config.toml
n_head = 6
activation = "gelu"
init = "uniform"
init_std_qkv = 0.0257
init_std_o = 0.00607
init_std_down = 0.00303
optimizer = "muon_variant"
beta1 = 0.95
lr_head = 0.00309
grad_clip = 1.0
warmup_steps = 200
final_lr_fraction = 0.0
batch_tokens = 8192
steps = 13135
dataset = "wikipedia_en"
MLP neurons of a small language model. Each row is named by its layer, matrix (up: input weights) and neuron, and shows model dimensions 32-127. Each number is 128 + 24 x the weight over its row's rms, rounded and kept within 0 to 255. Numbers have three digits each.
After each neuron's rows, "fires on" lists the tokens most often at its 100 highest values on Wikipedia text that the model never trained on.

L5.up165:122131113142179107156090119135073117116086166118140144114109145147145169089145138092088116134082118110146117150158110139117154123108158132090151146109105106183126139150131115155141123181132152138130122107133120147118085110168130150154128110100148145138117133139060156093143114145157107118
fires on: "en", "y", " of", ":", "or"

L6.up468:127134138117114126170133134124118142136156163116112113110182115141139078124134177130147114126054174088153165157136137127084154093137043142139151136122137137141128143101130102161141126134152089159112118120160122142076114150121101115095115136122136163128149150145102150097117138140104175141
fires on: "y", "h", "a", "m", "k"

L6.up728:132157097103123156128128149167098135112132160137109128113126104111088124109130090088138091108169128128160090108141164148065154130104116138098121145090114158130119107100143097116139154130144133107156141138166116128110116133107127105150131132082133139109133154155130169107132091085149161134
fires on: "er", "ent", "ic", "m", "iv", "uc"

L6.up676:122115135187142136148171119110127118142152138141176129119106133132107115090094083141153106135130120139119140161140090157141139102130136143160097136114094144111182144097081169135109133175126105115116115133152118131124098148111105134112128134101108158165109125141120112179129117104152082143
fires on: "and", "n", "ut", "od", "k", "d"

L5.up399:144129143142123153134135146112112100144138110135099108144151098109150127196103126119129108133092103161144114151137117141134113157122148136141125113183129108145142151136125071098093136178127144114119142124127123175119134148102116128138086089127161070124109129117130173132111112132059153055
fires on: " comp", "p", "ter", "per", "am", " com"

L6.up339:108111133154107177147137085129118098106110191078124077133113137136170131151130145123122128133118077095103119193155110144083149116158160180121075161115139081109101118115106118126172088094086120111135135136109146125155132119149119101122124129143149119128162140146129132120137164138087173123
fires on: " sh", "n", " l", "on", "e", "are"

L6.up747:121127138092117112120106143116114144112101133133131111095136140130128128113109096129137081100124095167149166176123149094121153103139158092170110187164112114161147116132126092094150094090133107134135151144127127115177096127139139096130118123135156127152128174120115167129116118137130125102
fires on: "ly", "ent", "C", "ver", "B", "ib"

L6.up175:152144167106124128090128082149124110130152100125138125145169116139148142141139122095144125089151107146132141137128123131116120129118124126133127114153182112115126177145102136146104124156145059130133131129135067098122098175095103109146123125142114133093141156155093097094132146121082140161
fires on: "a", "q", "al", "an", "ation", "I"

L5.up708:122147108113144133122110133177087106132092175114074115102157116120107133137118115150115113090155140105114095140152173109163117100142127169099107088119112125136139144123122125112124148135064148165124102122116146154156097113093123088118130134121131133157152112124168121143124165163165140139
fires on: "4", "3", "g", "or", "ob", "t"

L6.up270:115114125125127122127152138165141079053133115145100139175137118152095163079134166132102120136137109092164105143107129164060111113112154121130145105125168151112152137163119106118125088114126077134114097129153128154110156120145122115095126164151120105122140131125145108098136140142158165141
fires on: "ar", "ch", "ed", "and", "c", "mer"

L6.up143:089110143129149113110100147124136156115109108125090127116149142130140132126109179157113133186136115130108159139140105176107138097121123110142107163097105124074159121114134095110118115112131112146099118152139105091109121124170121137107176078102133162143146133130118146138126171143143127159
fires on: "ed", "ing", " as", "w"

L6.up168:158149128120118103119111157118145148116167080136105092112103194134131109144101131136085154145141129143141144118111179113145101152123140156129129149090147113152133134105134142159089117169094114137139141118130148150127155118089134144132133126143147119158172119153094133122117172123152154127
fires on: "m", " s", "orn", "t", " pro", "o"

L6.up340:113101179176137117200129100107113092150174126143132143110143129112127126104180135158146172142100129153156114090129134119137080110125098083163126096157128137165130139111125073123172106117140111097110154119059143082133157109134143125099145136148135125085105135095117147126123129097107145137
fires on: "es", "al", "s", "res", "ivers"

L6.up410:168102142139126098089133137125137076159111078104124144151123118159121118131135154142082118128116163156173150144139153137143109094124158161146168071153114111127119102151121096122099147168097129077146119126138100147120139137140151088138112157158123101168140141154130145123115168118153106130
fires on: "l", "c", "s", "e", "av", "at"

L5.up559:174140138146127122151139127111138126114138096114140130127097124138110123151095130085068113160145102191129132174083103092168145157140124152100169109111108152131109152116132137127074135143097130155145116151129114114133177146136156146114128138132125137089099150118116076112124123107106123169
fires on: "ate", "le", "ic", "ther"

L5.up631:072147166136167125090113147120125095135076133124137159161146115112138194119095131086104175094138176116125129141103096150121115143167108100120172165112163146108122115112073112152136136153114104127077114144158105149117154077092174141136115138157095129140125100156133125139147184147117133143
fires on: "l", "ers", "ol", " as", "e"

L5.up479:118154147108169158138111162156121111119131151127164152140152138142068151135127171164122112099170173120173115131143146121124101079110099147102138131134104116086124141106140083156146160127101149123152120103149134143163124071153112109142163136124188134121146156135133131083119150173120128136
fires on: "or", "id", "in", "m", "ent", "re"

L5.up98:137119128139125067131122110119145099127120125107127130133150118155131088121153130093100157137116118086122143149083142130118195152129114091136152134107137142155102153171115111115147120147111102164113111140135093138138164107136131150125127125137118115152149190073138138120147141107141140178
fires on: " (", "in", "-", "c", "ay", "ed"

L6.up192:145114116134148117144135123134118078128158100130110151152099162110130114136125117138107130168140131135136141093115153161111118153139116132159092118103114101136078086106110152147029131105095131153174115107124117163153101184147078124137146109137106136114161157128143179111177098076135135138
fires on: ".", "/", ":", "v"

L6.up227:092110126096142159096095123119177114118159139110133090112111138142135130138100087147166114160122174180170131141143121117136155133085121178120103105126086133145137155149125060165115122162128135093149124144131133094130169128130151108149093110144122096115106146122090116136157142129091135136
fires on: "k", "over", "ir", "ul", "d", "ild"

L5.up119:118118132090113102092145119171146117131125103146168120133102107092114131126108120117056137150136099165107146141070095146133157112111144142121129139121106088105161177107190134136083169134125125147123103130128150151154117141123088115112119140167095114090146121107159175115121178124149148110
fires on: "v", "ing", "ity", " to", "ry", " of"

L6.up462:123061105128097152116099080118126140111126084100104143114112141095144106112087118150072141134120145137131141133143142147104144137121124155109095138105114141123132155108115127103118145143133161166131132125124166130163105134164137169084124170121142053126145128149118168141125130134127109150
fires on: "k", "um", "we", "w", "al", "c"

L6.up461:125136122162073079128158118094128126153093138136155129135152163139115123106141173134125100129110122152136151122157146132117106127127117113158122172081100133138142122188137099129102105112181088070163111129108126160128126119101133138070072138105123113099124161117152121119161098092137139125
fires on: "s", "es", ",", "ates", "."

L5.up602:113086137099123174146130143126118122129098129096167164129152086150126121160129126117181122127124102147103142147100138125107149125156134149137107151151121147147095111143131123108136126100101131092129123135090173110165159095142122129123151110100131165084136132068103148120142130134128146092
fires on: "re", " se", "e", "le"

L6.up555:151170129173164133121151100121158125131098104111079158123170100137152100132141117192126127129098086128122092132138108149137110154113130124094120168136098144100137170147092121128158136127145151121110151150162149134139082125129132092102111124171130156120129096131095150142122109132112145151
fires on: " de", "ra", "ia", "a", "us"

L5.up574:143095118143150162123155103132154089148151127121144100105107140105144102183140106119144149132101170082149129144120117121139135133129106154122102115139152141103152096130112107082084146098148131120127113130125077102177144151173085117145136146176119136105131165137102108060111151099101131160
fires on: " ", "ord", "ect", "an", "I", " of"

L5.up15:130119123133151148152154130124124147171090152136132108117137126128115129139119147109104098151121146072115174135122157130187122156104139110095154097102093133128122129117104121115125113083144128144060153158124109123158074133117134141133156144136137108125169110120138129136141101117111123116
fires on: "re", "ov", "ok", "in", "en", "3"

L5.up38:140111137097091131161111142137125154145153149127117143168111178107100125135129116133122115095097110121102111122129103146173166093172141113074080151158150181101141144126116138134134105157093112127137110125076134149144159148106157107109137138165121158146106119121126165155144112125163144113
fires on: "ra", "r", "ou", "ie", "ro", "ar"

L6.up97:160110104088145110120151089146099099113091108129079153082126105123170134101129123106134109067121141145150134178146171130081132123115101141104112130104133131137118104137140163100102172123150160111095155100123184106119164112130127135146152089126124190143119123183123115129152132163102133115
fires on: " g", "y", " b", "e", "g"

L5.up239:116137137111085122061139131125161114088154146064144101119107124102096104166141107137131112109133149133124182140092142113181148138084119122112131152128128113132177110137114114138159124142077130157138128091163135124111139116152149113156092155130157135136129084123139157137111150116139165142
fires on: "am", "r", "w", "l", " "

L6.up260:135086163154124113120130120120184135123126156148155097093155110096100149158089125108138158131095158145092129138145118133172092105160126141115165126119093104195119115104176131164122113148095110120158120123116111117128123134125161157108122130145181092119143155102096175121117150105135097143
fires on: "re", "ow", "if", "w"

L6.up501:144081095166100160156122107136138104105145154125134112145124100133148116101100126103142107090161116135177141093133132114113151145137152166080142155132134119115135170165111107101096123138146124100184089097071070155091107133142121119113111162115129097073134134133144118140168106108163153153
fires on: " and", " |", "ard", "ot", "q", "ates"

L6.up77:098141080145134131119155118136144078131102139118125131115101087163117185164076143125098113119111126119093079192166128147119109136125128134151106139160156103083096126157119102150105087129099114141118132153097136099128147091172140158140143101136097165092143165137125123143127129125121108120
fires on: " the", "e", " b", "ow", "2", "m"

L6.up442:141086112121147134114132097158134100120126124186118121160121168143157128122106139151136129111150127143163093158128132162136104063106120108150135149124134077111107094122118114135104083153135151099146128148101075142171128106098115128082137136127089080106126143097150169119159148147137133173
fires on: "/", "i", "g", "ran", "et"

L6.up453:130148097127153136077120137112144108086121136154134109131153123137167103148106141131090099151129115126132169149106127113142124088108152180156121113081161102113125084129132156118127083115114145146174128142125128116152108111108153175162093120133126111117138130189160159131137094181106141139
fires on: " (", "am", "al", "s", "u"

L5.up528:192152175138109121116112125116156095126114159140123131096144122120154126132134119076113158084124135109143102164175141163121080176133097132168093127129168121126156085168099100134105139065128119088106156113089131092150124157130150113134130105150158092132131099121090118132074110151107159113
fires on: "I", "im", "re", "s", "l"

L6.up83:098103132114144115153155167082137133135094129096062100092129125113120122104141101152154125125131124079102123140144126125124104140135129141131121155106123151174173127138081107144151142125161164097158103082145134106113125100105143124142130118128145161177136147172131144106121126097142150176
fires on: "and", ")", "a", "en", "b"

L5.up724:103131152120179151135122122125106106113105155086164104071146117094094097106135147114154107142092113127118120109138131160156142101145133133120116121141138147131108146138139122139164132144181095130127114099150159109139188118123126134119122079159162114139160115142085114105114134146086176165
fires on: "if", "e", "w", "ch", "ov", "on"

L6.up478:137146190133132138122169098141121148154133144164121147155131072094108083150130124135146143151151115130131144117141151095135126140129097083093106155165144143122125126111108092165169117158168124116116085128097083132100140109118160137109134143115136149096131104126147119083125128141125124146
fires on: "al", "orn", "il", "ro", "if"

L5.up296:156120087141164132105124161168165104108131113139156136140169130125118101118127120121142113104100100135138142114116131135092131141111143111094117105065128151147101129128102168123091118143139143127111115112132108159151152119128107148135131171102113135129130150086161162116089123098145134093
fires on: ":", "t", "in", "ov", " se", "e"

L6.up333:085100154134142112087130104145154087146146128110117148093164172114067117112135149159132087127143090122117073112119087130092122106114131119160131141124147136102137112135102124127129119144106104134133138104119147086120110145105149161152119092100140131146183144123161115124177109142133143100
fires on: ".", "ac", " s", " S", "er", "ent"

L6.up749:132128116089115112132143086126125114154135114140101184129144095133103132141120111147116101155109134144166169121095129134149146150128112137111180134132123111117165129121101133092148097146181159126105127139142134124152147166121146111163107144112133173108106119138120109080134148128156169073
fires on: "oc", "g", "in", "is", "c", "y"

L6.up172:105117150121128123144144138106138113142131218105172101109122119099131123146128149115124105082161134140115168154127134153132088141127135129128096156095129107117127083096098106152140156114147133068103151119113150172144094151148128122119157137114143114138136138170071129152089100160118096121
fires on: "at", "n", "or", ":", "e", "id"

L6.up680:109106139122147123129173124165089171138128103112093109149098117114101093142134121103148111157145107109127114094116166144089138132142095121141172148127143130135131144170080107142134094145139151140129122144108126123110186109175119145145135119087085122105156133106159127114156119123139087170
fires on: "orn", " ", "1", "ro", "y", "b"

L6.up440:156090100096128094097160138121138144125111091078142110095142166102115089142124189128136144113125136091132118152122122154104134126148118101119168147031158131121116157128088110168111176110159127114139136153117152088136132139128098125106093092152070154134142163146135135130148137151155101085
fires on: ":", "t", "ic", " in", "ot", "il"

L6.up619:139086100132170143116129077145120149116157147175178173133124146155121110140107126131064120112159107146132131117101132107121141124134095125166112141142131152174102133104152158089125116121131109127130148077138172121148134127170128110108156101136150120137118114112080154087106157099135132148
fires on: ":", "w", " th", "if"

L5.up68:125123118161143183089129104151094138106141158113148142125159167131113104125106130144145120095159134122164126132137172135107126172146153083141109141064170136107113158124131097143140139109095150128121146138133131151138132142129129136108120138097118124159128129131119132171126123129092149090
fires on: "ir", "er", "ond", "in", "at", "ov"

L6.up582:164099129152126133121127118098172126149139153108141112096087124146121128155102107147101114130115125119127127146132141132149110074152156157121106140154143188118135132118114149150122091114130114135135179115188121109176146142151111111103122110122101101147138112128129150130114154152136089081
fires on: "l", "qu", "d", "n", " d", "se"

L6.up354:120134094136160144133178131108134114127079154113156154117136130134137140100128098125131091139146121094172116142135081129069130128096070108132154070133094128090128121105124136125149097091121140165141140132104137154144153099122117149142148132101128117165127150111132184110133150153155148081
fires on: "ond", "l", "ers", "ern", "est", "d"

L6.up390:134101071116161086113134128155092163166116107112178151098124108117117116166104166152127155124103116112151170132139142172143118119115100133135152176105092114151105123145130155123121128125131130109152100117127149101148139118188116110122090154187110131134138088092088144146134130088126148113
fires on: "ic", "y", "ig", "t", " cont"

L6.up682:126174116108128110116097107124142111119091153159126167162125151102106110122120119146075101150104102158115134112129149113120146077147142070139146122115130115087144118154103078150128108116092122158153168145144161125110133127110108124099131138169095110156111165108127143151112103150117139141
fires on: "ir", "en", "an", "ing", "ri"

L5.up430:134101162107106118100123126113114168154143147115105113115153107152108136098130155215154145113099118135153101134193146157106112091119122171160136109120120139108132142126117121138085157118127123056119116166156110136156114121182133141130094134182098106140153115066131161144125138121093139114
fires on: "0", "sh", "p", "l", "e", "b"

L5.up69:171131128120147117111126126172144163140167167127150151112095185131158147142147138162115131070141111111113136164122101141161177149109134150129137123134133139155118100151105105121130137132137101136145147076150162115132080153138115134099125107090138107128116121148093126120178120119148141128
fires on: "or", "er", "us", ":", " a"

L5.up280:159131140096137105136169159135134100141157089127118162131135143147114096099112153124131144181147107124093147123133143117107114101137149123127101173149104145154093132160141129131122137089130142124194135129143098177123125061156102153102104129097109117142133147113122154137110140091113166118
fires on: "le", "i", "ra", "s", "es", " le"

L5.up273:081078142122115128088134132117169148116160111117131112126101137120114109156117150137131108124130116097131127111121121171129125157153122144128111177128119126118101108099076193143117152115159090144127136104111105092153124127160110155161149088102136149146091158174081156123125143144154158165
fires on: ".", "le", "er", "out", " |"

L5.up313:153135139150135142157135083171125144142109149127096123121091095130110130127107114146132143134071139148170137092145138141177130144108148149150147135104101150117116114145091137177163116120112182148146115125177120070092123143138176130151128119130153132119110106130143111087168140116128134164
fires on: "d", "g", "oc", "one", "y", "ist"

L5.up385:115132162106161077111154105172178100141149121146123158126099096129099135127093156152105137176105145113159090090117132120139136177105115106099086120135087158121091135111141144138113148165138107147182136129124129141118108098129123173167138159141133133112117110141116149163130085132115145091
fires on: "th", "es", " one", "s"

L6.up280:075113189091085145148095142121114182104142120141157126093166085136163169158123105115125100118114138117152156144114140158119138099162122109114150156121114114143122129155130127163154138141148147162162107137154134112064118104153135158105091136157125162137109154094108127155147110150114138104
fires on: "y", "an", "A", "ent", "F", "h"

L5.up552:134167164137118130132128102149083130130072108158130082121144117130104141118136108149125134112098100102114158122143137118119138089133111133202134133150140116147118149085112108147147136117104123125124083095156155131142161099109101129112130143154088157123125121180115143133167156126108128133
fires on: "et", "ic", "c", "ir", "e"

L6.up642:096118118090122116104116162164096116145081110142143106111181147142125066132103172161135127156116122081116165121075149119149124103115099095130102119101125164105143090117101102104151132097136131096154138114116104147156096133143152161114129136090154133124142127151139137129143148171109121145
fires on: "ed", "ted", "ing", "ated", "hed", "d"

L6.up612:129123122112118126125097128153115139126141126100135095122142152152107122112135131141169128085161114103137098126132139139194155100158102142136148130116123115175085146087074153171140140118090167119156172092104094148137112093098134175105128087147084150112135140079128100127134121137168123136
fires on: "t", "ot", "g", "u", "et"

L6.up95:136154110126126117148122108136076139118151151126117133125205167091083093122123132131145115093102134117139154143091087138123108096108125108138119113132093142093140166155109117123092161139116133130139097161154116125071115128090103136132131119144128129162131191113144135119095121139066149144
fires on: "y", "our", "ur", "p", "en", "ing"

L5.up589:185138108139162148142145156166081141149067180151157102096122138118139130134091131102109132129163104094096144099129121086129125111099090120098089144110118126111104182149114152144131141126111141108086134121156113115165100132139146126126153141098133120143138144126113135129173112097111109150
fires on: "en", "s", " of", "est", "g", "ok"

L5.up677:086140143108110129118192127104135126135110148149134126151166142148172156148141148146093147121161080148128148159127115071111148175125138118135100158106109130137118156133081132186135112122140115103172162103141069123142107112148124100101139153124105146166129132135148120056110162142113157095
fires on: "x", "mer", ".", "p", ":", "w"

L5.up680:147108105124122143107115137122102161111116130174104150135176164148123170148107151156170161117143116137150133150131146111153089105152133168168100107139127109122172134085103118160097168121117098139149149135101138151150134157136117097133122135187103138119134149131095145116105171108146124093
fires on: " n", " t", " b", " e", " re", " a"

L5.up149:095110156103158152114124119116153112146143163112136130108118152130094146128154204085095165106116122118122120114159083129077138125113156142109158132108091127105128096136132096134095166113188141161128105138096122111148113139131125145124142137151131116094110141123104121100093139133127145161
fires on: ".", "el", "ing", "==", "out", "id"

L6.up522:128133166141138155124126101148131114090152110142152144118148101138127102087082117114095131159133132139133150101133080126116157133132095142112145146152118083103135168140175111157132088108124148144080108144094131132188154114143140142112153104134097159151113151164108148144108127098165138146
fires on: "ing", " l", "ss", "ity", "ed", "ri"

L6.up546:117103107153119154131109102129124122105115169147134116144132139124125129119138131039103151123119139156111158099120113101130129142141089178094147103130137131148123074147087148133092159151097148153134154108112149135134155101128146193129130141070150142152093161093124114107105079100115145139
fires on: "s", "le", "ation", "ion", "al", "ate"

L6.up52:159127142096101113074104089110167118085124153137125122142152107066145179140129136132140155131151109107140099141150146111138103129135104148137189158124126123142140117093113139121147174077116110150111115148118117132143146131100111155076121108113114147105101099120134129181125126174079112101
fires on: "n", "ar", "l", "e", "im"

L5.up499:120147120137164116141192164154131142114119181148122109138118117103081130107077165116108118099105126125131145135150112165087115108122142146122150125134139111130105139133151102125125111124091126112121133137125159113129108088148189148141126158107134153119105093132109124140140112130091127140
fires on: "e", "ing", "1", "0", "el"

L5.up698:090100193153171146140122089118159124127147117132080127104153128177108120153161132118119153168107111125146153104147133157154146139136105119125136158201141131149137076157102126127153095152135132148095159103125109130117178107135132144112109090118158134104135134115090123105067146135159139098
fires on: "il", "ol", " s", "ro", "ill"

L6.up25:117101176118116105132144138106109131099116162119137126151091126132093104170124086109082125152075145146113141141151147196144175085153110128118135112148159130148153118141123125098154142120126077142120137122069138130152129138120155107093123139145087137202137160151144124129144089145120155161
fires on: "r", "ar", "ol", "o", "ok"

L5.up544:122089131118126153163102142121079135129112152114126112101151136125131104156109152154119097130151149115107128119141133125124098112124153146126115137110113150123127124152137072159092146131132163113188128127127102112139095151138096133161098127138121131192103098115149159129147152073141172101
fires on: "er", "inal", "en", ")", "L"

L6.up651:139118138132104119123116183134083129118123134138119128109140133155103149118101154160098122141196135117129179144085159140105103128163100145162141093100101157121151134123123104173107130129122118149127141127144105183146154140123102127110125165115126163174128122135137098111126122107106172078
fires on: "m", "i", " m", "t", "ion", "a"

L5.up289:176071160136148112126148144119122147125098151120118137132141122180132133096151140106107109143099116100141138086149123136128128135153105124153073140156117128117124150124105137172136121176148102130128126104100142149103116099097163084134111084098121116111106103116109101125146082146080144135
fires on: "s", "ile", "b", "ow", "es"

L5.up705:142124114114092171125128122187130123144124152111142076125176121147119129107111090140146090132130141154134087117164112096106120128109168136171095100126090159111180130129143115112127162140127146117146154183125122112108088145150081163122124095166126128105128115163105084172151135091140131154
fires on: "ul", "ra", "end", " of"

L6.up316:107151152107137154156120109146102122186129157136172169122159125102132088118116095119133127106181140167144172134142171096082089092093092129152150102131103109119138132112156113116120147149133103126127142124111140149115149107150116119159164107106117132179099134094125150103125101143156121097
fires on: "est", "it", "el", "ast", "ern", "y"

L5.up0:132101212137144130149112125160143112112120108125082118130141146138132118170106148154130142126129123117138123086110146156117138130105119124185147144181137159133133160065126115098133137115102108165075098160090097126136161131115158113115135176100112124112118112153100157122160111138157138113
fires on: "b", "e", "ade", "ed", "et"

L5.up23:155115114121134072112146112143088132142092115120145120141136134130152156144101110119152143133127097114146184130123145159157160122133126169180102144145134087107143156139113125099165142123144144116134098159129075121151134144163134103104129117105133110112177150119103148090135148070135126157
fires on: "o", "-", "c", " ", "ing", " of"

L5.up363:119129081160183130146099166123146116149157123121116167147155144122141138109119110138134149146122148106138102128111113134069118138124100155108113129138135109088110139163119159134158101152140139109114091157135131133136068137113060131111132178122126149126139092068128133096123213151178130144
fires on: "ic", "mer", "ed", "er", "t", ":"

L5.up600:122137151129132112114121155073104159123131127115113134121146137122171118127119106138125135129132134089100124081124166135128090136138148101115130148109127108122111131156113141139142158129138139119138153126133121155147090127093110109127119121107142079162149108115093074135145127150089145078
fires on: "in", "n", "er", "le", "h"

L6.up617:084085149122175134115118134120122139148103152132131131149132142102125117138162101142104108084173145137111090133090136121107133134121146144148120116101117131103158121112121166148118152126118152115142124148109113152141096165144138181133139159143124075147133115132107115178175127080101050155
fires on: "t", "n", "iss", "at", "ect"

L6.up112:140146111066107084137122122124115130136161162109143102109152125154143133125160141137146144117106134144116137135115128157129112120145133118156164141145098151112112105135152111140128156104100106110119106094132155135138166143150099159111098170137138144164109083077073123108069154146127087116
fires on: "ed", "f", " |", "y", "el", "ig"

L6.up46:116093124107106094163145146145120131100129097110128127147140091141129122133129108110145117122169086161109107162122130096135131160153107131091135142143130154115101114135092106136149123130140148144098100159130120166118104141204165133135117129158185098151099156125129162148166098131150181160
fires on: "he", "h", "o", "ep", "om", "oh"

L6.up714:170172134134160129115109076177101119076142152127080065110153119135193109126140126126095097152093100133127097136111145161156150112145175136129115145123139128088129145152137148117100098137150138113121134123128157100152112145108154133136146107118097142160145098117127103090153126126095128102
fires on: "ot", " d", "ome", "g", "e"

L5.up668:132113174146127119148154081167097122130147165138109148148111115139138166150095135119160118153119114117132139125115086102123188116125124114130112130110141160136129101124124098162156125103145133146120140107142147135152133106142127133126115132077123095117074139181127109110138152105145126160
fires on: "s", "ic", "ts", "ing", "r", "ac"

L5.up372:110106134120122149137117108114109139095119126135138127104155103084085114094151139165187125136063111131097129127134093161143115108133135151137148152126143112132115127135176149162144151133133149147153141150103117180125120097126098148113158137106118172114125117148105116129145107122123136113
fires on: "ur", "e", "if", "ri", "n", "a"

L5.up379:117121125089143122124122165113124094145149108129159131091127142127118095126096118131169130126148125135137152074072138113112175107142094145111116163151120115141121147134118076136074150136110127151123121152140142126165062148088151122133100141152153146143134144125097153133140132148126147127
fires on: "c", "===", "h"

L6.up129:155127183156110091122115096102144128129170135086100117119131165134139065109102119111109132105130152076107166156168154127112172154120067153149118133156138120105155131156099125128129132097125158137132120127143143128132132148130153155117120140136140112103156132107146162124126130120101129166
fires on: "w", "9", "ur", "s", "c", "am"

L5.up129:147114128126154123080151160131105074116117113154126148097102178112149135104108105131135126112142136148111144130139125143156110130097112170127112126136130137114146120175149139145081130124136140150103163143109146109105080104139149170096091139149147128112114153102098132131122124120112134125
fires on: "le", " ele", "f", "c", " a", "o"

L6.up212:168100162159137114137131133122120114122164132183143140138131135156113132136113175063108093147130136109111143116111132135144162130164080104142115123106106104115125153144143101128137058110159158119086107097115111152117138107162135124076136120110142122112139114161124109153129102095070115148
fires on: "s", "es", "ing", "mer", "ed"

L6.up346:147157108145133120133144101169140153143135132144132139118107139135141117132128104159104117118123092138136121143128140139148149120149090149136163149123102137122132131149130149142111134125194141157098098121129122137143197114146135155154131109088123132076146156098125159114110130107150126081
fires on: "ri", "t", "g", "id", "og", "y"

L5.up520:114112090078131146109104100154092096088085087129145105138111205139170167170101119154146109096111110161104110132145186116137148136130132135148151115146119113142110102136104144105101130131123130139141125087123151095140154119139088117146118155122100136079115133109123114115099098137111159156
fires on: "am", "y", "e", "ay", "ight", "ic"

L6.up358:138127121106122174125096123162096151124070106078142091114133113108124106105074158147136087114073051131120126166140103134142152111156124112144152163127165157089126127126102136137144126133138136084141148133157142144139140138138146179136165127125143099092156136098134147120097118140103153148
fires on: "ly", "e", "r", "a", "re", "ug"

L5.up332:099109140138125098075113145101124131129120159118160153109121091106144074151104138163143113093130103097146119105137168131118137113092114146168149151112114115092080132149109108145121137170148106155094092120090136145108110133151131129120127096133142149108108175135145122120142117132143127201
fires on: "y", " and", " the", "ig", " a", "9"

L5.up227:127096131097154099082097135158132127145115115129141155121105097132100070063153130119117102125102114116144095103103151163148146129109113112138120154113099155160131156131141089146161097109120128135080111135112097099106120164141180150124135078119111155141113133100150081087124116096111143116
fires on: " and", " of", "'s", ",", "y"

L5.up123:141134111074148105093138143131115158111136159126065140116145141101107137128088128143105160101131126151176157162154138123129133137122150139141116174145133135084109139080137123127164112120116122091125077095109110146134146151120134132129145117114139150113120115095166143144100074152100154119
fires on: "z", "c", "l", "1", "0"